Part of a small language model's weights.
Training: a variant of Adam for these matrices, 250M tokens.
MLP neurons of a small language model. Each row is named by its layer, matrix (gate and up: input weights) and neuron, and shows model dimensions 128-223. Each number is 200 + 40 x the weight over its row's rms, rounded and kept within 0 to 999. A neuron's up and down rows have the sign that makes its largest values positive.
A block is one neuron, or neurons of one layer that tend to fire together. After each block is what it responds to, as a language model described it from the Wikipedia text at the highest values.

L3.gate50,223,196,143,239,183,256,231,216,174,152,224,227,233,231,230,215,156,186,225,218,195,221,155,225,255,164,240,250,185,279,135,211,219,197,160,135,247,131,239,222,250,176,222,124,213,135,214,270,243,110,236,145,299,178,171,127,210,167,244,219,151,167,206,214,219,198,185,157,182,228,145,196,185,268,177,191,157,179,224,202,160,225,116,179,172,279,177,247,191,220,198,204,159,165,186,262
L3.up50,199,203,143,171,159,168,222,202,230,158,143,186,250,238,168,237,146,212,274,218,96,162,149,224,253,210,222,251,130,246,225,255,274,182,148,226,249,197,238,221,120,199,164,184,209,168,175,215,237,159,177,138,237,179,227,208,177,211,210,259,204,234,123,165,190,187,233,199,154,210,174,203,186,177,189,167,154,130,223,201,200,160,142,175,134,183,217,213,144,154,232,209,265,219,194,212
L3.gate59,213,173,171,187,238,165,220,206,159,186,261,158,159,206,207,156,190,223,129,191,241,179,231,210,248,197,197,246,245,129,227,164,176,167,107,208,134,175,219,169,256,195,179,246,191,143,169,113,176,192,205,270,193,193,233,272,230,177,203,168,210,232,186,242,114,226,212,220,209,238,147,198,187,246,174,219,148,219,135,261,215,211,249,219,114,191,187,229,133,233,180,251,169,179,250,180
L3.up59,207,226,162,182,267,245,158,172,201,181,202,221,199,126,259,170,175,220,282,200,241,278,187,195,246,180,234,245,248,257,205,193,121,253,169,222,196,205,291,224,235,208,243,179,215,159,128,231,246,173,119,269,206,176,209,175,236,206,171,168,190,206,131,284,220,196,143,233,226,191,233,209,251,183,173,228,226,236,236,232,260,215,148,203,159,173,277,203,227,195,215,271,192,256,226,211
L3.gate164,220,258,233,237,187,149,197,145,205,220,241,249,260,206,173,154,202,155,250,159,238,194,253,160,164,171,171,240,186,237,228,181,197,227,178,244,155,182,141,185,254,170,274,229,188,267,169,177,180,196,212,124,125,272,231,187,166,151,198,219,302,98,217,183,227,248,198,186,245,251,183,169,269,158,146,197,199,224,169,189,174,213,183,179,202,191,245,251,194,141,264,193,88,222,181,206
L3.up164,216,180,182,202,209,147,135,179,232,143,243,225,158,270,150,236,204,178,284,116,181,148,197,204,188,244,176,198,170,241,217,186,219,201,185,228,242,99,203,150,166,168,193,109,211,163,140,200,254,209,189,138,187,176,211,128,234,181,237,239,218,180,159,116,182,193,151,223,248,214,245,203,166,164,192,223,181,234,173,180,226,174,200,212,238,190,236,159,245,146,191,204,175,276,227,235
L3.gate254,256,170,121,250,217,287,176,194,213,156,180,116,182,301,175,244,198,248,169,185,190,220,231,227,185,131,186,223,173,210,177,142,221,212,186,143,147,175,267,237,216,116,132,223,206,227,315,223,145,229,112,215,246,266,176,214,189,206,209,196,205,137,195,150,153,206,122,178,143,255,238,243,164,94,190,241,182,177,110,181,174,217,158,181,204,199,205,233,208,193,222,196,186,195,183,179
L3.up254,297,150,198,204,239,161,75,104,270,171,178,195,219,227,159,194,197,178,167,126,234,266,171,234,216,255,241,188,238,225,224,151,136,186,114,179,178,126,197,157,179,175,176,212,185,224,248,209,239,197,173,234,162,226,247,157,189,221,219,190,254,226,223,227,183,215,140,167,200,130,162,204,218,153,223,197,147,222,138,239,204,270,228,197,238,145,234,293,213,265,202,222,179,223,249,196
L3.gate264,179,249,212,226,188,230,118,245,231,144,204,136,198,205,231,154,222,195,169,214,234,155,199,201,168,305,161,180,189,182,200,251,247,131,204,220,156,184,305,159,282,201,139,285,124,178,205,165,171,196,179,169,159,169,235,193,160,199,212,222,200,213,180,179,146,143,184,166,139,172,247,261,245,165,252,233,212,193,166,244,212,191,157,230,211,217,147,294,226,123,182,250,153,124,212,229
L3.up264,149,228,181,186,106,205,195,178,196,156,161,140,215,231,132,208,278,195,170,138,205,171,208,203,130,195,141,225,244,160,208,191,231,219,234,219,183,123,158,157,222,212,196,216,229,162,233,244,249,227,134,147,233,219,252,162,232,162,229,292,207,141,208,176,136,218,205,177,194,146,222,148,175,236,241,287,306,255,178,208,208,241,155,195,242,194,263,186,217,148,165,241,218,127,145,296
L3.gate349,230,186,237,265,213,180,239,228,206,156,175,229,214,136,188,276,174,250,215,161,228,167,202,180,156,227,259,208,213,246,234,206,169,200,196,239,168,178,223,176,223,154,251,195,152,243,296,200,186,292,229,155,133,187,288,143,182,249,215,168,142,177,102,186,255,186,202,149,224,269,247,111,252,168,149,142,231,181,172,221,167,188,205,212,169,158,209,260,228,176,231,185,230,176,191,274
L3.up349,192,243,201,295,160,210,218,261,219,170,197,237,220,119,177,273,117,255,201,122,236,158,174,128,209,184,198,246,206,235,170,212,149,228,143,196,188,189,265,232,271,129,261,204,183,222,259,195,138,209,203,227,207,195,243,115,216,241,232,180,208,165,123,228,285,199,193,173,238,220,214,160,320,222,173,280,233,238,137,220,195,286,189,187,169,235,264,203,214,229,214,200,171,168,210,231
L3.gate533,202,139,249,162,240,215,196,175,162,197,157,231,239,205,157,187,237,231,209,175,233,194,245,196,210,143,99,181,205,264,157,214,200,180,239,217,189,231,295,136,270,110,225,189,185,170,226,259,258,188,231,200,212,287,210,163,188,173,203,125,250,211,240,264,157,177,156,231,155,229,164,177,198,119,207,184,204,289,221,228,220,234,223,163,204,242,121,189,206,239,214,221,180,206,243,276
L3.up533,185,160,216,149,205,212,196,177,184,229,158,186,210,177,168,164,183,238,181,205,221,143,266,109,181,248,161,266,178,190,255,210,182,253,142,187,195,263,242,202,233,175,233,193,249,223,208,187,301,221,161,170,144,203,223,171,167,210,181,218,241,186,196,169,184,171,122,170,144,169,182,169,130,137,159,193,224,176,266,193,160,224,249,156,279,106,196,217,229,247,253,245,166,300,171,214
L3.gate548,179,219,240,255,188,251,137,148,177,155,228,208,227,235,253,174,205,187,242,164,161,248,173,252,208,142,138,200,175,264,153,222,132,170,189,220,114,202,191,167,201,209,174,164,256,199,294,291,159,165,223,224,186,257,119,152,152,154,136,115,211,179,273,264,146,197,126,179,185,217,205,173,203,223,149,223,154,208,216,266,185,259,230,200,164,191,149,207,241,168,241,189,157,206,206,213
L3.up548,151,173,226,193,217,199,173,124,207,171,240,201,175,243,232,152,183,177,248,158,163,213,184,210,248,200,154,180,126,242,135,167,155,134,187,226,141,234,198,199,104,224,205,214,252,272,239,272,280,168,169,206,197,164,206,199,133,160,194,141,223,189,179,218,157,218,128,182,189,228,235,181,178,192,194,212,193,169,213,296,175,227,263,172,233,172,226,287,249,218,280,226,219,197,247,139
Responds to: Final digit of years. The last digit of four-digit years in dates, lists and tables, such as 181|2, 192|3 and 201|3, plus rare word-final pieces like had|ith.

L2.gate253,118,191,166,135,172,194,205,271,169,176,119,146,225,128,178,218,260,213,226,211,194,215,235,166,217,176,239,211,134,197,171,96,144,208,120,270,262,173,212,158,189,174,166,182,203,204,220,154,263,171,226,248,180,177,217,187,190,153,109,277,159,224,230,102,199,168,252,149,162,262,234,227,235,272,179,220,262,220,218,233,90,223,219,233,164,214,159,193,148,151,248,186,179,269,185,220
L2.up253,213,221,206,196,199,99,198,190,175,218,181,183,151,190,143,199,148,148,211,249,221,197,219,219,139,176,197,174,231,247,237,194,169,222,216,175,131,123,268,192,265,210,127,219,204,190,233,246,207,270,199,257,237,236,211,191,218,159,235,216,194,222,248,191,266,225,210,193,163,274,239,191,128,273,188,249,246,252,175,242,225,176,178,172,209,205,242,176,286,206,241,226,253,303,210,256
Responds to: Sentence-final periods. Fires on periods and line breaks ending a sentence, often a paragraph's last one ("testosterone levels in men."), plus some digits and closing brackets.

L5.gate8,179,196,102,170,182,178,169,176,233,117,158,190,223,149,227,246,191,194,171,161,145,179,179,222,176,205,220,179,217,183,185,226,231,199,249,141,192,205,294,205,202,163,225,209,194,143,190,163,226,148,171,182,219,199,219,134,215,231,223,216,144,163,220,217,193,122,117,135,131,239,137,166,235,250,170,237,150,91,180,159,258,179,68,245,154,184,230,128,229,196,243,234,218,267,165,218
L5.up8,136,171,184,193,169,212,202,149,199,208,205,226,131,145,122,188,188,202,149,215,231,227,249,206,212,247,184,145,180,165,202,212,228,184,213,215,188,108,218,147,192,216,227,196,174,193,219,189,211,231,248,243,208,217,181,165,224,170,203,181,243,165,210,139,152,233,244,280,211,251,124,198,221,116,217,185,178,172,125,242,223,213,221,221,240,171,298,231,241,154,202,250,221,218,126,204
L5.gate96,221,165,194,305,139,239,179,263,128,213,178,180,195,240,175,208,163,202,174,239,279,185,222,256,198,165,177,219,269,178,221,242,150,210,159,219,252,261,183,212,206,159,226,175,230,209,193,185,211,210,255,175,222,206,212,151,221,192,199,178,199,201,272,233,252,143,250,150,146,133,208,195,278,277,273,173,209,174,210,241,186,165,147,179,257,229,173,214,296,259,167,182,173,189,258,208
L5.up96,264,183,156,205,196,197,199,189,254,248,224,211,243,171,202,192,161,210,242,247,203,225,246,161,231,196,173,151,172,192,230,171,216,219,214,240,201,228,195,278,157,208,226,210,309,248,156,145,146,130,254,196,145,119,175,234,258,247,159,157,208,272,261,165,204,246,200,178,192,214,154,210,170,145,209,185,210,179,176,181,230,222,171,303,173,199,77,210,229,292,238,205,168,149,221,241
L5.gate112,176,235,206,219,171,203,172,201,200,217,159,235,227,306,253,191,179,144,221,191,188,167,240,219,193,225,124,190,244,166,187,143,217,237,160,195,204,210,256,187,249,178,230,243,257,189,217,182,203,179,195,139,143,251,173,211,250,206,133,233,225,202,253,171,116,225,268,222,226,194,232,194,201,168,213,228,199,153,163,213,151,205,208,276,173,142,227,277,185,239,240,224,218,151,182,195
L5.up112,243,255,267,235,116,225,187,227,211,201,179,158,148,232,262,173,183,116,124,234,208,253,236,211,182,186,173,285,237,201,255,198,246,242,104,219,235,169,247,207,247,237,224,249,222,268,179,195,209,236,190,212,178,157,215,166,147,210,205,257,201,216,204,141,178,219,230,228,214,223,170,249,259,163,219,158,177,161,180,166,227,209,176,169,201,173,192,226,169,232,172,215,252,141,185,159
L5.gate419,162,192,301,260,299,262,180,225,133,240,209,168,212,194,220,182,161,173,218,195,238,155,222,191,214,198,214,215,288,202,258,254,158,263,219,183,216,229,127,185,209,235,228,222,214,231,272,166,219,216,199,157,168,209,202,189,191,140,246,139,230,228,192,201,182,258,208,208,168,144,127,207,211,190,212,205,208,222,214,159,196,224,235,238,189,178,224,243,251,223,179,274,143,151,237,248
L5.up419,165,214,213,206,146,197,115,204,209,231,253,236,270,227,168,202,228,231,159,153,209,189,162,219,203,199,184,192,191,144,207,185,242,208,156,200,152,194,184,188,171,249,228,227,225,290,240,172,269,236,240,175,173,197,226,158,248,207,224,276,203,244,127,119,216,201,218,281,255,244,91,242,241,223,258,176,190,208,208,223,233,141,186,140,242,189,195,265,190,188,278,193,215,259,199,245
L5.gate463,185,216,227,211,272,214,143,199,207,198,205,182,230,189,216,122,176,176,206,211,226,253,271,154,187,271,197,174,190,151,177,185,248,241,175,241,245,213,211,171,195,228,222,109,202,205,209,195,241,128,238,221,241,218,223,219,277,171,253,109,263,204,141,101,181,170,247,210,259,228,174,212,265,198,116,276,203,197,250,181,157,248,224,188,164,199,177,205,128,180,188,170,143,184,160,211
L5.up463,154,185,178,239,148,213,157,190,240,197,176,160,191,193,185,178,216,113,167,197,181,206,204,205,182,199,147,177,214,210,128,129,206,207,168,185,203,237,185,197,216,236,181,203,198,259,169,148,256,113,165,227,205,163,246,135,221,249,170,253,247,236,239,178,257,250,284,206,204,201,179,221,223,198,211,205,211,224,282,151,154,275,210,193,134,157,178,195,189,157,267,146,268,206,214,175
L5.gate531,150,248,229,201,140,199,177,238,182,155,169,268,247,219,243,182,137,174,148,181,181,122,236,239,134,187,223,167,250,174,206,215,200,241,144,198,167,175,196,231,227,239,206,195,220,259,180,226,207,226,216,220,256,155,181,115,187,182,189,140,272,251,253,145,210,226,176,225,243,265,165,227,234,187,213,141,166,192,121,304,209,200,190,153,241,142,268,191,153,164,227,149,294,229,189,184
L5.up531,178,215,228,203,189,253,231,233,268,128,250,254,245,224,253,233,134,238,195,141,154,129,221,226,253,150,228,274,168,204,197,149,212,233,216,158,129,290,189,237,225,205,189,236,160,217,178,164,238,227,218,166,178,180,139,190,199,262,232,227,149,171,171,247,224,150,199,119,168,184,137,128,175,269,169,178,229,152,226,215,132,177,213,151,183,188,174,233,235,165,142,265,172,252,170,259
L5.gate591,208,218,214,248,187,292,155,202,176,205,255,208,199,268,231,208,151,193,232,185,179,210,182,162,233,205,168,229,201,209,192,190,215,204,197,215,166,211,167,189,201,168,197,185,217,170,256,227,218,253,249,164,123,211,151,264,238,237,214,197,173,240,283,199,201,167,175,216,195,168,170,225,141,162,149,222,157,257,273,171,221,226,195,207,179,160,246,271,142,160,261,176,119,238,162,260
L5.up591,180,227,217,245,198,221,181,214,244,186,176,197,154,189,186,149,187,39,247,166,206,233,158,178,249,239,178,210,208,233,220,146,220,262,191,244,150,196,245,201,215,122,148,234,192,229,246,203,268,223,186,197,227,219,162,130,302,214,207,154,243,259,178,187,186,196,120,205,222,208,229,191,239,253,279,221,261,227,193,171,219,218,151,145,264,181,256,198,137,235,237,179,196,225,176,247
L5.gate683,119,197,180,226,196,245,166,210,174,199,206,234,168,250,140,185,179,256,122,238,191,152,164,277,193,226,211,233,258,236,207,225,170,179,188,167,188,187,175,107,184,107,201,213,256,222,230,240,182,211,235,217,217,218,166,160,221,124,222,186,201,221,88,154,192,171,196,226,174,201,229,133,187,123,122,247,169,148,183,234,225,155,177,178,209,176,205,200,150,193,172,300,177,223,188,178
L5.up683,141,244,266,210,148,199,212,157,210,221,248,171,242,200,220,151,258,203,250,110,183,139,144,241,166,234,173,196,246,211,172,223,153,177,256,250,147,238,231,241,128,209,191,326,253,220,162,150,223,278,165,172,245,155,247,198,219,219,146,225,170,214,191,215,212,247,172,161,204,201,184,233,210,208,176,236,183,181,217,254,127,190,201,197,164,187,197,152,156,150,254,193,226,182,163,252
Responds to: Digits inside large numbers. Digits in the middle of comma-grouped numbers in tables and text, such as vote totals (565,708) and prize money; also coordinate digits and a few word-internal pieces.

L5.gate117,152,177,221,191,265,168,205,185,130,263,218,160,116,245,166,203,206,105,239,229,166,171,235,160,183,207,199,214,177,184,224,147,157,289,178,198,287,226,223,190,180,139,261,207,183,145,159,219,216,134,213,180,189,163,163,212,224,202,126,141,182,115,206,190,164,174,228,212,190,155,187,229,176,234,207,227,252,140,250,224,189,225,197,265,181,231,138,219,218,217,190,166,202,185,196,130
L5.up117,200,231,168,202,156,227,177,211,158,259,131,239,168,183,184,238,235,147,269,213,261,207,234,168,50,172,229,178,198,173,186,203,143,232,151,216,159,147,219,165,177,139,244,309,206,192,198,241,267,289,212,266,155,175,242,178,209,160,196,140,164,202,182,202,187,220,304,219,184,193,206,251,217,216,145,187,242,190,158,219,246,185,270,168,186,159,248,187,179,200,235,232,228,186,250,182
L5.gate158,177,204,233,175,196,137,273,190,266,192,226,220,171,203,173,231,215,199,243,128,205,188,264,191,225,242,109,216,208,141,156,276,244,232,229,238,157,188,180,182,219,206,180,199,191,193,203,157,155,190,214,252,224,226,191,265,255,182,257,191,218,134,163,232,196,255,211,180,237,201,123,205,208,117,192,215,150,217,190,229,229,248,178,146,264,245,151,174,234,203,193,194,263,188,149,255
L5.up158,171,194,201,223,199,229,239,179,221,218,242,201,173,189,206,199,216,179,149,216,205,162,157,194,143,258,237,240,167,155,231,192,213,248,177,223,241,109,178,238,180,224,158,243,220,251,213,168,185,114,219,212,189,170,163,263,149,130,275,216,157,151,159,153,175,162,189,152,179,112,201,252,243,173,149,156,176,132,154,209,162,208,194,202,199,189,115,162,202,232,232,232,141,187,237,204
L5.gate169,253,144,161,203,163,150,251,169,209,192,144,215,171,246,206,236,214,180,173,248,180,160,209,143,184,179,231,174,236,193,154,191,127,208,201,244,244,147,166,222,189,176,210,191,242,166,260,221,178,253,211,202,261,187,255,219,240,135,208,199,187,190,113,198,208,171,226,184,140,112,237,207,161,258,173,232,179,180,162,179,184,170,158,253,157,252,211,169,171,153,213,148,152,289,201,220
L5.up169,253,193,158,229,161,181,271,166,191,160,164,108,210,143,227,196,212,219,189,218,180,172,177,220,162,169,189,219,197,211,222,242,121,230,218,237,283,169,184,173,247,146,243,156,279,117,280,225,237,215,195,158,239,232,290,211,237,204,151,179,229,204,169,162,229,162,189,146,189,180,191,190,142,270,110,199,144,190,184,213,195,155,168,207,174,228,216,151,171,242,237,248,184,216,179,287
L5.gate259,218,215,178,216,252,191,161,162,237,207,187,213,168,190,149,230,224,135,186,115,190,193,274,182,214,227,274,189,143,233,231,210,243,168,203,139,276,144,176,217,227,208,192,206,253,154,212,175,170,133,151,239,179,220,212,160,201,175,158,231,199,187,152,195,179,192,193,209,244,134,224,306,170,236,181,217,118,197,155,262,147,226,207,223,273,178,172,158,276,272,264,198,146,215,165,211
L5.up259,229,206,193,262,178,265,167,176,162,240,123,206,179,227,253,189,241,108,309,265,158,192,234,272,187,257,292,221,147,120,184,233,141,173,210,135,226,133,185,136,154,134,249,262,170,156,261,224,215,123,209,199,192,204,192,194,247,164,188,252,223,182,192,180,173,235,192,111,184,184,199,172,224,270,253,151,246,194,129,185,155,197,184,141,271,240,244,208,224,209,199,249,180,187,226,162
L5.gate394,196,186,230,177,200,190,179,191,196,251,236,219,250,248,175,189,122,172,182,158,208,233,204,179,238,199,134,207,208,196,162,210,245,234,241,189,258,163,182,236,185,221,218,143,184,118,175,211,142,177,189,196,215,161,145,220,213,135,165,172,175,123,165,242,226,215,194,232,200,216,182,151,233,212,194,254,141,249,164,189,200,184,157,115,163,257,133,214,252,154,243,138,179,81,158,328
L5.up394,191,169,207,209,250,194,176,203,231,207,280,216,154,203,158,184,174,147,265,176,204,186,210,264,139,247,164,263,191,183,220,202,182,170,218,220,191,186,262,254,182,228,137,196,239,188,160,262,236,125,173,122,203,125,212,222,178,234,194,132,224,153,143,250,106,245,125,212,203,269,255,203,200,222,182,167,258,175,208,244,171,271,198,139,200,175,230,224,184,147,271,238,197,175,181,183
L5.gate481,215,281,201,280,218,225,195,133,252,179,186,190,196,146,205,198,180,191,142,159,186,234,229,288,171,211,262,156,247,261,255,228,208,176,254,185,202,165,169,119,184,234,245,191,211,176,204,198,206,174,156,224,174,219,212,194,173,142,116,227,204,208,197,154,153,238,124,148,203,194,158,232,190,229,171,208,141,241,144,214,188,178,247,139,208,193,138,214,109,218,183,180,107,176,233,160
L5.up481,130,257,180,199,123,270,155,191,219,216,163,302,106,236,172,280,198,202,154,199,157,253,191,131,236,193,157,135,278,231,209,229,229,257,172,158,112,244,203,223,212,182,188,298,208,214,144,216,193,192,225,201,249,264,121,177,162,197,166,238,183,190,179,239,220,264,227,175,136,190,178,164,205,196,159,133,176,207,212,186,219,219,213,184,221,115,206,212,185,146,219,213,215,241,219,236
L5.gate514,228,276,156,215,185,279,191,270,180,222,176,249,236,192,192,215,154,176,194,224,140,211,243,211,135,206,133,269,248,134,199,183,228,171,211,193,212,247,271,197,262,208,200,205,214,239,189,150,150,213,146,255,299,172,200,214,226,168,163,244,255,181,129,308,243,265,202,165,193,252,144,273,240,165,247,252,262,139,145,214,238,128,198,233,231,179,218,249,185,125,262,178,195,141,225,161
L5.up514,262,188,214,209,172,194,148,232,148,223,189,200,226,249,203,92,169,241,151,180,189,177,262,225,202,171,135,139,195,145,243,199,204,190,231,204,186,151,250,251,219,185,220,284,235,240,241,233,215,182,189,178,242,206,264,172,266,190,210,229,183,182,174,193,152,118,126,185,220,196,247,287,176,268,264,118,133,244,178,252,153,194,210,161,205,158,184,264,155,165,255,91,178,143,231,143
L5.gate532,194,220,246,255,126,270,149,172,168,100,220,146,214,173,194,261,175,185,189,146,211,195,262,250,200,175,234,221,192,189,157,238,225,168,268,238,168,264,235,198,207,180,214,231,228,237,119,292,146,211,268,237,280,200,192,143,162,219,179,205,156,185,211,205,260,159,211,195,230,165,201,143,237,233,213,284,180,229,243,201,149,173,193,203,181,226,195,201,178,117,192,162,142,103,144,181
L5.up532,202,247,189,208,158,235,195,191,184,248,218,201,188,197,201,188,160,152,217,266,187,127,309,185,201,195,227,237,238,231,225,266,226,189,120,231,272,187,228,194,155,154,175,258,192,228,182,161,179,213,166,195,113,177,258,144,160,236,227,275,138,241,244,161,160,169,257,203,330,193,138,240,167,249,157,197,225,274,208,195,205,194,236,176,214,199,207,185,176,239,143,171,195,211,196,184
Responds to: Article-opening boundary tokens. Tokens at the start of an article or section: the first "is" after a title subject (Tanaorhinus is, Lowden is), "According" after a heading, newlines after captions.

L3.gate28,102,182,221,298,200,222,150,181,245,241,121,223,208,186,228,126,152,181,150,180,182,217,175,202,134,172,221,242,224,273,266,193,153,242,153,171,180,175,208,168,233,209,216,195,224,188,200,187,194,134,191,252,205,251,219,188,129,197,156,203,187,167,199,172,212,136,197,180,228,261,183,236,205,191,113,157,205,305,219,245,208,238,225,247,220,267,155,217,216,238,183,190,177,236,232,188
L3.up28,152,157,154,210,244,215,178,248,237,267,234,204,196,165,247,202,159,185,146,160,228,216,156,230,163,210,226,196,248,206,251,156,204,217,208,150,204,148,202,191,114,206,228,242,201,185,198,169,211,131,159,213,208,248,236,192,182,244,194,259,205,149,194,158,192,89,187,159,249,250,178,230,191,168,145,219,146,268,217,271,246,147,231,226,151,174,222,238,188,230,188,176,267,211,219,166
L3.gate79,239,224,167,214,248,207,208,157,142,225,211,203,191,96,240,143,207,259,163,181,224,204,174,183,242,198,234,187,211,161,161,202,168,158,176,162,251,172,200,223,203,152,191,169,191,196,270,269,167,205,210,279,205,224,204,162,290,164,227,221,168,189,192,205,188,181,223,123,116,215,226,139,170,248,194,207,178,200,150,159,96,196,204,169,202,263,210,206,162,248,245,138,163,237,162,197
L3.up79,167,148,192,243,203,162,212,153,148,220,135,194,174,147,154,194,243,198,195,270,209,157,187,196,172,223,184,217,248,170,183,178,253,204,178,207,194,161,221,180,257,154,235,250,218,210,261,180,193,176,210,241,206,205,165,159,222,158,192,192,172,193,151,218,274,228,243,161,183,152,272,189,241,172,204,265,148,198,197,171,152,209,157,290,164,241,232,156,157,186,243,174,227,294,184,269
L3.gate118,157,256,183,160,225,226,215,182,203,213,147,193,232,179,160,248,172,215,234,135,166,247,163,140,165,187,93,237,193,274,170,185,196,231,193,214,192,244,265,107,277,167,218,209,124,111,182,246,244,197,224,241,145,232,143,241,108,221,255,179,182,256,188,249,246,193,156,242,217,222,191,158,238,191,270,205,226,299,244,262,182,236,217,217,180,185,211,201,126,124,254,147,223,256,195,216
L3.up118,253,260,174,121,261,224,238,190,221,251,183,177,242,166,206,168,134,191,153,154,186,217,199,124,176,241,161,192,179,248,215,270,164,280,174,235,196,155,264,157,211,236,183,217,189,187,206,239,260,229,167,242,179,167,190,179,146,222,224,183,225,211,222,202,268,187,141,262,261,223,165,165,147,169,273,195,208,223,250,266,163,198,193,208,244,201,261,192,157,223,223,174,262,330,204,177
L3.gate286,235,153,257,261,225,191,177,232,257,190,251,164,242,133,192,264,170,220,224,139,196,156,251,155,189,169,187,166,199,263,250,149,170,163,194,212,231,239,140,191,188,137,146,146,209,173,251,190,244,165,175,202,131,236,177,196,240,183,251,201,149,240,188,261,125,245,133,102,184,201,175,188,229,296,254,183,201,251,173,271,186,145,214,251,166,254,220,122,211,254,231,202,140,258,251,275
L3.up286,181,151,227,153,312,126,207,172,172,206,273,247,215,270,229,152,186,208,210,211,271,133,158,246,179,156,291,187,176,181,184,219,211,201,206,245,196,237,206,157,152,166,259,104,156,183,169,264,191,229,222,256,143,209,261,226,184,179,186,203,282,210,164,153,262,180,233,240,226,233,215,205,198,238,231,205,138,145,210,253,210,248,245,222,292,222,154,155,208,264,202,112,188,266,209,233
L3.gate395,181,138,205,203,114,183,181,247,221,224,208,229,191,164,172,236,201,215,136,237,187,188,238,171,181,184,195,242,149,157,137,210,207,199,154,184,278,329,204,244,221,151,227,244,176,139,248,213,173,191,250,207,160,192,204,196,221,118,232,144,78,234,187,214,172,179,220,140,227,274,244,221,182,211,193,224,216,181,203,161,144,194,221,221,109,278,222,178,249,159,217,218,124,228,145,296
L3.up395,209,200,218,225,257,168,186,206,182,289,255,258,207,167,205,247,201,277,217,146,228,176,186,235,159,171,219,205,126,113,203,242,184,138,173,323,203,226,163,187,219,118,154,188,218,212,169,264,262,218,122,244,208,240,199,167,209,224,259,189,182,207,222,206,231,267,214,149,212,191,180,233,170,265,273,194,303,122,281,169,154,191,255,269,233,184,173,199,189,204,223,174,154,233,234,211
L3.gate427,183,224,150,194,178,178,214,95,227,268,205,149,175,151,197,182,231,156,224,194,274,136,168,189,235,144,151,184,150,186,196,141,232,178,229,213,268,216,199,231,201,261,211,210,208,209,217,233,140,214,148,319,214,174,131,222,184,171,166,199,165,149,187,189,224,198,202,225,184,201,189,233,218,191,45,196,152,248,185,213,206,138,242,212,208,179,168,138,154,232,188,186,229,228,208,232
L3.up427,172,263,183,234,212,225,233,192,192,200,217,165,146,198,169,227,200,155,264,303,225,128,242,229,239,201,231,234,209,177,228,246,211,138,141,240,221,157,208,214,169,272,209,250,243,233,115,248,206,159,182,200,242,187,158,187,201,219,184,265,168,128,218,199,228,265,225,234,263,264,281,161,200,217,157,224,206,228,140,119,202,206,201,200,166,136,208,144,188,204,177,175,254,170,193,185
L3.gate465,254,156,203,171,257,118,204,239,200,224,88,172,178,171,228,240,239,154,253,187,215,165,210,157,183,232,284,237,215,223,199,232,114,293,172,261,138,218,208,243,225,204,185,111,225,209,222,259,197,154,187,177,160,239,228,188,264,151,189,183,211,184,169,175,204,256,198,160,184,210,206,221,182,261,149,244,197,178,197,190,242,257,179,224,153,198,186,200,215,133,251,194,216,194,187,236
L3.up465,308,274,190,218,233,131,169,203,230,203,132,204,143,194,236,233,235,260,216,259,149,195,99,242,154,210,211,101,226,205,219,136,99,219,257,236,178,171,162,219,258,191,192,217,117,185,208,209,188,161,194,263,148,211,240,194,187,238,143,194,133,195,190,192,209,181,183,198,186,255,164,158,223,192,127,171,184,184,229,254,202,246,135,240,229,189,251,188,150,209,223,239,185,280,128,223
L3.gate523,141,202,248,234,251,160,220,140,216,263,265,268,197,143,179,158,213,164,206,282,252,146,230,231,220,239,193,198,168,33,214,165,240,166,165,225,220,206,224,233,238,178,259,152,226,123,203,200,242,218,199,228,241,202,115,207,178,172,112,239,247,210,155,141,150,175,225,197,166,163,218,172,198,240,214,244,172,191,226,195,178,179,215,185,221,206,165,137,217,209,195,201,109,205,169,177
L3.up523,92,129,243,141,215,252,199,174,198,271,193,199,295,111,114,241,204,153,192,242,211,169,228,193,202,187,158,196,201,103,200,189,222,280,223,158,258,255,173,184,190,247,227,223,215,227,207,190,157,202,177,223,190,183,205,137,243,187,183,206,205,210,150,181,220,145,268,223,185,228,140,247,163,214,143,250,193,174,206,242,124,190,248,127,171,201,224,155,250,203,207,219,184,167,173,168
Responds to: Clause-closing punctuation. Periods, semicolons and closing-parenthesis combos such as ). or ), that end sentences or parentheticals in expository prose, plus occasional modals like may and due.

L2.gate461,247,171,218,224,158,199,161,230,237,158,219,185,201,267,259,140,172,204,153,152,247,253,263,243,268,216,204,200,195,206,260,151,220,231,234,230,187,176,222,210,265,271,145,167,252,177,244,240,213,211,214,162,215,210,195,158,177,159,197,184,231,173,167,185,164,155,183,232,189,217,196,184,209,202,229,224,191,192,250,247,164,230,230,250,214,189,216,231,210,238,174,204,240,132,253,185
L2.up461,165,126,226,254,247,134,243,231,200,200,131,186,189,217,152,179,235,203,211,175,251,246,217,149,208,163,210,159,169,159,206,223,189,248,165,266,205,131,130,203,143,239,241,205,157,249,194,194,201,216,242,115,172,190,254,192,260,253,228,221,230,179,197,217,278,208,209,263,174,140,188,258,218,199,189,221,203,155,193,220,186,161,238,193,167,216,207,176,222,252,207,255,240,155,201,168
Responds to: Non-leading digits in numbers. Digits after the first in multi-digit numbers, often just after a decimal point or comma, mostly in results tables: 95,28(7), 65.(7), 6.(2)2.